From a checkpoint of a small transformer trained on Wikipedia: a variant of Muon for these matrices.
MLP neurons of a small language model. Each row is named by its layer, matrix (gate and up: input weights) and neuron, and shows model dimensions 373-500. Each number is 128 + 32 x the weight over its row's rms, rounded and kept within 0 to 255. Numbers have three digits each. A neuron's up and down rows have the sign that makes its largest values positive.
A block is one neuron, or neurons of one layer that tend to fire together. After each block is what it responds to, as a language model described it from the Wikipedia text at the highest values.

L5.gate69:111152035040106100161116180119167150151128105127106176166091151153139077116187074120153087188053062123148116058121082116128119138105076144100147128127122118129111176114105115096112160137182156074093121119156135176119157115138155045167188093196119143144139084138144138123130128138122083104144154075123141175083145125072126088125145181122106162098172149170133143144158068133105098138098
L5.up69:130101125131151154110126147075146138128168113156145130132139188202131083099128074167193122156090152130134155106147128101148127126095112132121136164086147157132133114151118128154102157115136093117054087157133124095105140131121085119135090102144124151146192094115164167129102175161111076120120122109085174134116124146138116130165129122086097140181092051091174091123141133102137111122094
L5.gate487:125047120127169140142187136107151141111116126142192134163163119163188119137119138120182090080119142158203144109159137148091189152075114157124138119109104078101090111108155137109044227120125128184129142143160159138108152154092072143156131124137158133087147132163116140127139147129167142124107076080093123139153094108125070110105093201111140125132103154108116140077141116185097114159109
L5.up487:076127200141154117109140154104170085105111138108081145155121164141110155141171156105028184115142150126133135164125124131085128119085143157111099126115127096069118131126197123131151065137208155097106160127135145147081153116068142160114096157128147123052130097137136147152131133076086105121135107128127130088155164114156136164125127130125158123151117109129095132050151072129137122133129
L5.gate669:114138129100124142139120097136104109204157156164144073066142071144145145122181058154138164107144059168129118079211149162115117128111109136128126073046072166111112110180172163200147213076130127085174142050157054132178126120139110108100202093122176112147150130140140132119100070147042124146146141124146133123032131121127140128093117167167170087134088091218159123126128138119084156105103
L5.up669:137150139145162127111077083166141106173098103141104164153109145095110105172120165120175104152147169096144148122131129124177126133178117170145188163098085147088112162139106158150107083099140170121133113111068067087126122124140146160165086090179190081116128118107135107174091186157115127108146071142097122081116140143117182140140126156087097114178111117128130118186154167021106122096167
L5.gate675:129140095147101166147097150120121111098124169091133118127140083130115111111054132124166107099124164145178114148163096096114103134078096130111144167111134138144115138120151060177135123087179134143087114143081168130044168175111129102160111117133118115081148125109089175128161027169137069088190127114152113158162155127125139175095098122164114178097119164108078153103154115101143143171090
L5.up675:147152122095106159070102081133201145164148126159155109135136138153141108127168135151177165044120138122212139158080074148167108126180085174110095111125154131220151171109141142156107127133162145108126139115110141128070100177098148141139116133130175077110135154135142142101151070134161123064193167130093121165087094159146154181137047162121134144116173080105108198174150104153158131098160
L5.gate708:148120176123072122167153086096177067158061098091119090158070156140062102148142164043135139142123141140165143086078146147075121150116170135086114109140135124122159147120108047096120037085129126129137143166094143164130114181095102120093139136127087078135121088139131157126112146099113078134117066170160123100091094117163189082085172103102130100155125178151134146125114095158177159126125
L5.up708:154087164108108126130109079187189132047156145145131159154087079123146185059117156079163138085081135078127123098143087161121174195107135017072089187145164108108092208146118141178141176132177117123191147099154124179112132068134141174140113135171094127147133150136097124132088117141118110157097121157137169123126109075164145105098136105118102143142143110148153121130127080127158108108122
L5.gate786:157080158135095152097064108168166126151126108133122075166136123120094047103137141128175112136139149110108119115110152116140140131160190130101119137096138095116119154107110075138108147092162111128072127110138104159174138151114116105087120161148114125189114121164115156095129087122148123114135040153132130059117146134093068165166112121141126162131114090130123125212183108077123163207161
L5.up786:191072162190081141131118158130130089196149113171132140131082149133133033177156163156163139051101073053156123114146057082097168162156159126131152127101119125123169124131177130163151157125143103149109097120116146125150116100154102093096095116144142139152154164098106109126113117143091080080064129127106084142142161101118107119069131083166120087155151128113196131152134095144195168088106
L5.gate802:118135158106090090142088149169178086170090150207146130126113072096118136182082139128189139129134102065189122118135100086124149096102181165113117114156129114146125103088126195147126174163033142207130167098126081120122085179163141125096162078107136103133160123131120125119132118084181136163175126137100154123145117098107102165124166158137173124168138101144152138058175137144064108126166
L5.up802:154147144126102106141141140074108182169118119112143087123105159131127136172120151148135141130178139145145148137118156177146164163097130138136159094089103143152142057096132144081058130154119097185131157123146134119177148091115161191108130115082125111165077087125135154083150166057145125147179151079145085134148145047159156136096124101178151110160183161145142180101086125087143106090098
L5.gate821:048148107080120141115116131093176084178158207147163174165122127183104107160113105071154134077102122095151136058150137130180088128187151092110147188121119176148062166131129119120102152106110128038125152087118149209147116169194118068178126107126102057159149167176112103104099110134164108160110175149163038075117109152132162127132157078111131121110112066186149193127151176130104111145077
L5.up821:099115165099125084131184162145139193195133148164170177155124136113105126104130070138148155144121174178154048151089157092149096121172176108116109163153102149115086128149100054092120125132155156101082121111148143150105076111155132127079120078139147070145080199120124196140127077163113130145148157151086133144155131123123157098110143139125137127117106074172120163170101150071159142187128
L5.gate934:139117137113165136079112185098147101139096126169197110180113149139177117171127148100126088125097106128146069138107124113131198114146135140064122096104126110117081120125144122093141131119190155159160123132141172112103165112098091119164164101111149098116112076089146130081165160158110122110149189159111115106082145131130115117176235146151121145129135133173147068121092105145104160176104
L5.up934:138116111151145144113139135152188096133132171105111163143167107076116106106141133086161076105104132177130100122141118173103108157082103131110082092147131112138101159117141159148116068109136163126121127139115148087135189107178097088175103121142161121173168094087186120107159104074137156179120153155107073051128186111191098182167045175115135117111112092165115212117123101165144177080128
L5.gate1047:194150107153141106117174118197187144142095152084162165159170153104163169122166148122124151116140107119083119147116125185137144072134109205150096098135161138130124106121129161133145157096187121061116114074173163166122193090112138116079107106171138124176138176120139123139144116095148152087153173133171130130081129128139144177159114124187062137111103115124071133152152114111146126113107
L5.up1047:129135136135135082167139138137199105131085136140170141124169195145158078165127096143158092133109150112145111154175183110150114159126134104169083088141126140168155085090076122125136120096140121199077153134101084136151097117164136084079168126117161130136172135141112123116154149086111124152118154184136135126122151152150140093165142150185183111121067101136118155202133125137120163112126
L5.gate1116:132111075115115110150120165141145130117135125138136132105119139138086156148132177139133138167128065146144107146122138111149141113068104131119111119078193065099136144068126128135179165109130210138070176166155105185097137128130147154193175147110115139113134119161088122151181106141090156151146179121148077110097079102109130166166119072126111110093134086225166155173132113109132130193149
L5.up1116:062165065151064125156082110181179199127131158111146142133078141140101163141110157110047084138133172101107081123146109132158123105129118129125111097095118123156135194134155121113051109173144119156113080132078132115124164094145080101127106122169081097148111061092114211136188168114153085148096129149169134117115135125160120123122137120183108109090152180093174099119170139180146146163100
L5.gate1132:145165165102060184122148069137129111155084128071186058113128128131137090161156155108154131103152131114101188123152102164118079138157106174126111158088093103106110127110135083140104083152135135127119142052176188148134150118145112135124147094079140147077162156131098124096097148145126052143150109137118145082108127140088075097214155118143149135106143135154127116154112134125125163142137
L5.up1132:110094123132158092110148143138165150159182168147171106161113101164156113080086192114162096119059154110130137131119113175075151136189121103126156107177141107113096148107137114125128116091118155136150126033118129127079182101139067095156171144079065149058143113072046160188120116133125091115111131150183158202109134131187090109135149161124133128107127118100106152169133119207158189167075
L5.gate1149:103170116121070124116150122167152104124137200118135074152148130144082190138063122164124115120157054177113055135065068139100061121087166155119141140076144107158094127111078098183078160175147150111066125112110106123097123139145113118133184103136106095174159061141107184127147156112097110095079124122125169176128070125164116106164165052069103151098060134175064116107197068102153165122110
L5.up1149:149153119136163152125130099164147078100120088126149189143136108101141123137126109145167164066168072114155113127101115084101109035097162149107070137170134087175140164119136143164134113107081156070101145075142112125114089143131144140155177144084109087164154093147121113105136071136043095115151105111138135124132094116120107140170131100131102155117081141089132154140146064176110105168125
L5.gate1173:020218121147133138164180121120106096111072163167111130118129170122126105067134102116122117169118091084170138134161110090131111065108121147091113119142176172166124115107146119159136148156155144109130146101149158063092149129199185110184140125106114162123105138205083117172187180107100125079186206072147193115117096139135128150215146146184174126143092127169149140164157113146071119088125
L5.up1173:153108070110132134158124106123128104158167098114121103119096125074130116129153102155093020165141119137123121127104104113160111157145170141163120215162082121174121162147088108134135119075166173087153182132131119127095164111113087137127131130135157119112121125146081185175144049129147149129077099088098204089104163092137135122101127098118122145146127123120118090155109142149044089130162
L5.gate1226:128114174137091114086075080131158101115112153137182111174108101122146135116132120100151112088073130102138104096097120130128093111138112152116100122101163150096152180108150113151093154107144111115081086097134152118142150080104125150202119097095124103107092111110097142146167054105140104062109110126109130110154137145156120133137177082136135082156115082122151116112156138117098126132129
L5.up1226:153123079164179148150095151133118098103131074182137093082143120155175073115136149108148090118081108149140158094141141114200136141160104164133170180074145123117054165168132113062144098097150127145103199112114179182021199117146152109130186215154118174208092117189096110132109087175116135092122172107098150110111112098131078087121134144115144130115159149161108124117186203110127163134147
L5.gate1329:148093074150095160092112121146075142095039144106095122090160137107098137113112134112099113126162174140139090117154102086122101112108151126188174086178093086144075196092130075123080159126088102204121143129112127154090097116078115162134101140188075171157123141170005154117183132144137167129155097056126158108138129129115107082117117051231121128112080147116114174043119106198100153071099
L5.up1329:125115134126142180071128115076092102068101091104175123124176170121123127131132104125096146079127098128100090109082098152191113120143147088103177153088138182127078108140107119163130135107176162130102109109129139125104149099162077116116141112150058120104095113145142176154143105107127171136182167112156134175102086114132112186195106154109139164155116087056116106162160129155085124168123
Responds to: Auxiliary after subject. Auxiliary verbs and time adverbs right after a subject noun, before the main verb, e.g. "military had hit", "collection was made", "has since been".

L2.gate716:117170104105110097139149070147168203139095121059070065160103125240114125150115222123092150162169168094134083147080178119087101144168111106184091113138149128069113141106141138123075144121141147143065102139099130114082140168128133117122051094118140151111089103192108147084141122187196111090132101168070113091065117151118158092127102124136198077137122113116053104088149149128119107108105
L2.up716:128197143093084116159112115179143141103122134053170101141117086153162106113168119107102160130202182107131178099114190094101110159117139160139159159076113135115078151135112051068090121107166088164062123138112143134102176153120142193123105074150129090120098105164160092195093172140172132181200127128070107053141171142089118101061125120156155105140167139096159155196138105116130109145121
Responds to: Perfect-tense auxiliary have. Forms of have (has, had, have, having) right after a subject, mostly as perfect auxiliaries before participles, as in he had been, who has promised.

L5.gate102:112158085145122128125123161106140101139133197078126117102045110120094085109127152112154173129153095156191124191135117158148168091137152137104106170167159146060154098150107125120100167130162161115147162114106188166124147102154126124092140130150098155144164144141084097118132105095104115114140080123165165129102131060140144132111125111160127116065104097114192142141122115137127158116177
L5.up102:159078171095141145100121158086156104124101142153108111143145085145117128141123139154158183094190093161137097147127098198166102140144087172141143150087108089090112127101151105128095161094175116176139096146109079164157120106120166124120097106118146163167118092100153130129138115026055168188157118151079128181168154124154120119211092160160143104111118093144104183154100095116147121101131
L5.gate258:092129075107146139165061123147094179181090194159072081117108121117180100096137176066108111094146093128091121111158161197153174109117075165146170138114154051161178196111107138105118126157171155111140093107085171172126187079152162140094127190130126141193117129141162096127127080150105172129136096078175132115124084110124136125071218159123169137092148155101144142105135158135211143141133
L5.up258:098104130138103098201115126069116103133107116117122188103149053117126174164150146102108078150167122159120157118134127132142135141080139142144113127111108129136157187155144116124140115158063103120136118100086147139143071108127167173127126149111141125118136104145117121156157094134133099133140128090140078122094107085176092105078132111143096162093089176082130126170188193099155129199169
L5.gate282:075175108147144163108152121154143115109143180149182081135148141141132101104153153137120157114142100062179115108128083183145122170058184175067150105140140120087090117088129078082104107108166164102095104111118155132115192174133117153132099119155121132131102045066123124148165148150152158096137154152157150166124115146178080166084184083133136146165122105094171147123145134117116109096173
L5.up282:076119127126185106134111093090170159157139097104099141173121068139089144133105115146092159136096118139151126065059123132199095172185110117132132084104184162148171155151162173090065132109136096071092120162143082133118124128127126094100079143138215118113124069065192142143139156127153142133121169153166137115137118172157146173099159141143135091123143170092146132137138114133156135159151
L5.gate332:088173179157095143106164104137093157184163108111094079130102181133194142156166182122118178101066143113155122066157188092168086126103131152157102143136095127114146132146093164186160112193117160141164193082096146149102178129103175200113098110186133142100088134134138104161142078160116144153216161163110141129165127076139154123148143146096114109154116115141159173131113108116184140098215
L5.up332:165172120110153101169100109123132126095179074128150098145120119112159179146095164113192171106135111124118096128150109079071169069122153134082161072105133120117146195119213110140110150117151115058156134131178116147072150077133148166139123064168136122120171130103115084145111183107200141105131130136121152119149148180180158155116129115130138116139071110111127123187103125189085156159155
L5.gate359:098136166128126193169112154149141132145086148098152137094157075131159151108106105063130093142132082092135134070182141135121168085129114189143146147081115132102054173148113138129135120106140094164087115140134168115161147191089133160137128118185112168108121091141138124087157128115200134083155118122142130180122160177071120079077144130130073081051110176090122120093132135228145121133107
L5.up359:121146121144153167119085159153094116147079162144107122149109101069139175074124106127039132147168138179138152109132165139132128132117078098119204127085109047104114147064137076178120129145125098131119104161114057138131147114156083164190140133079169161050096131099106155209094179125120144115078131102144184140129147122111117098074110181092064193169110163127157130143157157169103170076133
L5.gate556:149120223150156150134084081111106134096127132134123100081127112139153157132126132132081116121128131120106061149137117111108188146163171172148064113151077099076057148081159101132114102056057111140138139110122167165129146052094092154133092119108116135130109110015103169059082160119144104089227154095160121138131086082110060116126089174119131150138142097133107098129173152051138095115171
L5.up556:073152116136182092108119155080127148101151111105120162175149134143139185079122108160134103146107134193155114121128118084125116160106111135117107130148143112149078118080143132124093126118167148127155141172137084141119169177102085099117134125097137111157126138111118108125122179116123127084110139175124157211096080150156088099153184128141133137049139071096105091118139106096136153069145
L5.gate614:122160178164095191094068196120070099123167151105106162102128152108133144156105143137139096129114114139186137148123091073105102178139088139120131155098139097108121062178160170141087165129142147134170155149126183094131126128135166176166094202079179139154155097140109145132098122130149116156130118141105186088129155143148147183142126090074108037152130098169125111051085099134113110157107
L5.up614:106136127122111140126145110099137130133148111099116113119149129110151096138158185124153114135125083093181157119149132127158176089127077165086068111147171070122094137166113128181125127120167176094116142097094157096121082123108180135191103134137153141169175134148153168121151133084135185136121101182148108144092181140145120118161165132113082134198099144088135056115101072123117127097151
L5.gate644:126134081134193103140144173156180148159111135133055145065088087113180107118100084117109131094140112167158106066093113140101168163144059074146170177071080095141121099135091114143165159092132143173120091106098107163160134122162116084139162137089120151188121096139060135123102103110155138086149152091139064132102126111134143178163128114141125132065087120154126163096143147155135124170137
L5.up644:134167179136170179106111151112112113166147133112163098181119126147125119136130152116142149143124123139115062144117140135091125140089194068127109117140162063124164105117132103125090147135143164100042127142116188168169117124135133087124142145136145121109051112129157063141138107123110105107102131152109154140085164084146085104116146117089132113128127185130166115099136137048116167176122
L5.gate745:161178193080150077172147190126152119097089102128156142141117160159210143103129212142164145102092154129143090115072114098201097105113167171153153141173163167125144200132094160207095134113114143142123149128126127162110122067128184140157133135123078133153038167127123157078162113147154168102118126170077155115103139130098153123091103120145122133170141081224115115132073111140147154158156
L5.up745:094085130175152094073160102212169061108152168166110097140106103097187071136099154148069074166111100130121169129137114181101135115164081150174122072161194151085114146100080149052186126124102079147056092129111125093137126104144133124136079122133171166101132112127136108123148115107151170176115137068152215140113144097175140163158141121085158123180138133104106102075108200090179086114164
L5.gate788:074153109139181126132139132196136034119119114094134139110118128097139126136191137119067158107071133170170169150139144135153144140070139160168035133120123130136156110135132091112095108135130140087153062150129118109190139120083054166182115151161113143147137094093092148115163141181125165122100164095145139168133087129093073182165093078125117121125129110161105141114129126053149156095078
L5.up788:153092135108150185138105097106142125161114094129113154182141105163148186168110089107103138173078109165159058143151175154105158193127128081165085119128056143165140111151141134111097155098085172147152130158088075149148128078129043144137129190140105119092104109104102135157136191088098153159091111124127117132118089100139195149116171114132067127089119139166127142139109096117114139098142
L5.gate867:175141067153148119139090107170146182154132120126081135149124111116085216093198099176104121116151170098092135175151155135085097116086139158104127165166153125106127143169065157153126169135089137168165111093105152066197208128127176185138147063149118158150128135115128157122116115090123136149137142114127215090161157177135158158126132112120103105077131166077166185124097125108156173144140
L5.up867:154147196128114133099099136118161120103118109170096126084137099145158067166142120173092125097135137119121143122164089099119114159178154138108138143083111121071147118187159141108200149119176111148181105111144130155173129187115093107155165106127111105123134093164069151080117094133153159106107126090121141160110090084131126090110135143154142097101066103161109098137135134131097131140205
L5.gate879:076147157130154118150139130135189146062054149155129098083104126138139114156111151144154070094128188131117193108150160090114174118097114167110113148073119036125131110130146091133177061157132094107157107164143107138106122159178124106112081120149198138092176146146108132099119164126095149143179151134106140115146093100134122111153154107116111097097160085191138143098121127124177192113109
L5.up879:171072152161125064116102137109138161125097142109156099139081127147143122092086089113134096131181078120132061148131160186079141124133085191149047134105190138175135134187148156142121137124134199182126104215086117113165134106098104113117169145095116109137129158108081074121177077122096151145119163143110136160106118157157111116131175112142178174060180129133123063110124157151116093114140
L5.gate942:148162172131114098117103132149146128173100151194082144112124146104178153092133083056143113163099118166157150141130111110150128147166086142133147105117113108139107124117127117151116120074140120182120120135159143118112147125178149136100171091114135121143174120079088143115151078126160186197191116133141136168115144088118109133131138143161125162141124101076140168134077048146107180152112
L5.up942:163154106036084166137156122123116119141145157093114174142138153112104102140112157099087116153103103139135143162114143147087144116114114140153117177155085105105143103139193139087116061119136119102109182108109082144173124135014045143152092165122128145117161156137118129171115110109157108136088125118118100149102127119131139131105179117127124117123135100116142099136121106109122171107164
L5.gate1015:114108114148151154186128115064164118174133104111078157099049161113072161076108125187102071177183117172174137090189076187134161119109135121130103102107131106106147203154195153161130136141132147098158117131117193151112083093124150151119124089128116184092147097118156167172167189122059095137169146126132108100162119133153120097098098126106126141136149164130125102154097043172162095118116
L5.up1015:084117151133115134106161119116091176139134137113094151124111106077128105085194085166141081124125125173109134077141110133133143173076164169131077136089171148149127114126137100098077108123135082150175083123137105106139070114122058106102140150162146180135136117153085098165093075135115097129112128107090161150128198097127090100152104101139080133123135161132114140158200156122149109138114
L5.gate1207:116105197129167082165101181148149128178124138131141142102083150133142129143147113136086141130110110118145114152180141123161137071187136179186118147080158129137164151118097164132121122147148144094120126139106248118158090140097170088093121124143174153148142074103131101128181146118140099094105149175134136137114152080136096113092138165162125113132078095132134115118134141210120136090145
L5.up1207:116138137113148070121091152093136112203055154126122131093086135078123168117200196124175105171131125116146123129147133031140145135144100163145059167097169087122154146131165158192172106082125139060108109107080093130141138103173135072070170122101089132195095148114151117121139121128062224187086173131144180173102118100134130113129142167162173106104167123115148114122123149124095164160133
L5.gate1297:109119185069156104144116163132103150158141186158078137137136163107133136125049119045105095137137136112131174119116125124081168107113103125152077121097120144115126183161127085110103097153053115098097124057123176116178109128108112143121105140122105114169142095147118175223089159122151169152157124102122092124139137152191117152152160194170099098135126141037167075147079148091124108144133
L5.up1297:168077157190099119133080114136079102155120175096095182132163137103130157176171090171155165182115116136126112187165126143106147179094145136138187165105164145138110119122081089137124098131100164093235148120089104086119162164145123136151095118145153160180132075088037102148087041063130111168183100138079132090091133139135104143115178121139105094102087176122156184058083136110200125119157
Responds to: Years and place names. Years, decades and the final place name in a location chain, after "in", "the" or a comma: 1990s, 2011, Florida, United States.

L3.gate104:099125131098138155149189150177106119183117165146143113064163108162148124103152137143144097162116184093180169119106130191144104148108104159119132183120120114096164087122080131098090157147129107119186092103109137197087185110115128113111122167133140171085117197137141158134150160124148091131198157134136083143068117106141137102112143121130101086106122119125081171133121104135099113123117
L3.up104:109176122100156158103113166208123156079093189172135156083125099146168172102190123104125157126122117076146116092167185139138146110152096137091113106094112122124068144188177138125141053184091097147119128152064141093135141140141173129114128162147118111119145073116151101199161236100170141189138160085094166112168100100132120126128124119143102191105134192126187135147158152064138152158121
L3.gate282:131126119081176178109102129150132109153114091141098142077192123105104108099115158130150109084093085169174120104084116146118138057177124137162043100109140138142099145126145123131122140152119079126143139120152097148164166090147173095158163106107098109166155146125063225136082072106162183086148140136099131170157190160142083110111163105095094119137076107117133146150120088163135122117130
L3.up282:133116154092188180050124129109183147129169109109129134105078142164116113087125150136140098097133190164103167092158164158080067115153114119154119135160139085115156137138167121115136126116064138103194130129137139113126188118143157163089127121075112157082131093072130118126132227157143153174085152149126110182145166105133171075168125173094177085132110143133153187127062145110056121109085
L3.gate699:135105088118101150158105116086167083128157109114139133114116136081181120086114113132110126153078121143158129130083098110138140132158171159087107156153132121113115181170078157183148179092068081167182146090169114175132129101110126029151186130125098144155125134150120159099119045080125086181174165160188115123170114049125161178073080133159069120147131191114141144101146150225136164149150
L3.up699:118188153097150083150096117109103081142084082155148094098098107142101112174178134134168080090195096119192158145159091092103132126187163139130178132136106104059130132128084096126113123133142129074141136146144183147119131134072102130161126120196115087081178104145117112152090056103157156090123112130057119122076085121156114125175105171144145148159115097090112134181078080112080140053122
L3.gate1028:181188171126166172134085123103179086092037101147156131124108138176203160106122158125128064094171163183104159105128182139090122139144160101094147101129128100098145176145103118119119147120175167134120117161139135120115058130096145160058161168122106097099123121107073196146135121134164133083181090180095064162144149094154158171104136161138153176128112166137087083151135145178107145180154
L3.up1028:144125147159103134102204097119051155157177118204120111106135101137139148152090159131127149071156145145139155160127123115133164152108107130163129177148100126123180117204165230107118207101114074121170134091160100098064166146157145123120170128121156134152158100167115105101103171046131131115178086152080099141166132174200168163104156124168125119084125129154147091123117127103147121186128
Responds to: Years in dates. Year tokens or their final digits ending a date phrase, such as in 2003, 30 June 1889, 18'54'; weaker on biography section-heading words like Awards or Personal life.

L3.gate334:099181196106120123114134136162133123094123137134148071113109167166113151088186140125162167190200139119169107148123104112112148133102149137082114089155211073157146133141099129152087075111157094114140106109141157168141129137089099119162142132106114154140111128088067143185109165201055064121061070075165161140184186146077074153157130105131135110121133119145124063104130100147175119061119
L3.up334:131099151112092116120167106168116106084067117132110106107137130066107149096152118130103142149147100171154097097118084114225069107093111172182168168082140102219133106131112139162125178190130072117143108122142131136110163078142140117104153113133098185163098080084063102111136132120122124115107139138107184161120148152064160138084170141144177117097179106155183133137141064143150175087104
L3.gate632:111119077175120094180082146140112128099065115135095118100106163129179160145082129135126173108128121129155102078119175126098142102059167181148150057110125131097088087131076136110077114139126104084089113182056132214074167119088150157109116115161091223125142162124143119152109100071095124158179165149097122121141123154196139109176138118176206132107166146101143076111111141137152118114112
L3.up632:112117102160089242173116127152190161156171137144084106137174053199057098103066122141095101155163163079154145146130146157126110128141134109152056128123134105115047094131116081105086138120158122131131192119124132111106135093120143109123140150150090108075114104102155161124083149170124078141160097095186164135142173152089120106086109102172165145128170074095141110117203114137103124111102
L3.gate749:089140124105176171173130134221105195124114188150085125167132080182124109149113125125163087127149145083146073191120109137099159100148131132075129117130160103164083076139147159123068126053150166144058080179154118144097162157083151119126144157120102130122179147148115085124142167157124096138110098134099137104099103199121073198157140126139162161098156139100141160228161074079064101134142
L3.up749:149163094122176152180081094101144148195121074149112121130115200099058089138158139111196156125144122064140107132152120079107143097163146118134062145158162148182058152158102124121109075072094127151161182081128189211103098146134176148119148160181141106179137082160108110182121085135085119158138128140097199123106109129111143149078083142140114196131136139105189111153115141148108136118145
L3.gate1264:197142117134178072155159100135192159108155132147168125137109084138136179145175079126085125119106138084135107078154102174051161173147163166142130152114127211132166121152112151173125096142200077057128109169152143104146068118193121157117163150055140071080136143120087145120096222146117070122170103130075157123135145127075159169152113113105147122109074182176162089111151107133068107106190
L3.up1264:138171140224153148130141174129133150152133102106115136074181131098165131112111120090176118149115148133162170148122120176126127077097136162114192152093119157114138126155134084105110097134175091092107150122154133157091076108135149127081101135122084112096163157093106138109127130164125108137161151142164094132126150095055122173115106189080136134032153147150112137169142155127125148038133
Responds to: Auxiliary and infinitive slots. Words filling the auxiliary slot before a main verb: have/had/has (especially "said/thought to have"), infinitive "to", and not, never, just.

L2.gate1180:085174108140107101072098096126146185146160094188043126116142119131123130108199124139127129077108128099122102093155161133126152130125125164148114108125137118108089117163106141116125130151158167101076137143129092134139185128150116158148120099140176132100120117149124112102134153113136208128158155134165065128154138134093114115146149141130098109135087140139186119116067116176067088127129
L2.up1180:106160137100121159168135145129122148082091066128078119177145054065131104121102109142159141065145082123104141095107063060023118108135099130113173170152142101114074138114134110113121093119144133184164082172109082102193159148123163104145125094142169135146102084118154074121087103151174109126103115073120125151134084061112116155192118160133113099125136097124130143087171162107093115088132
Responds to: Time expression completion. Month names, year digits and words like year or when that complete a date or time phrase after in or on, as in on 3 June, in 1878, later that year.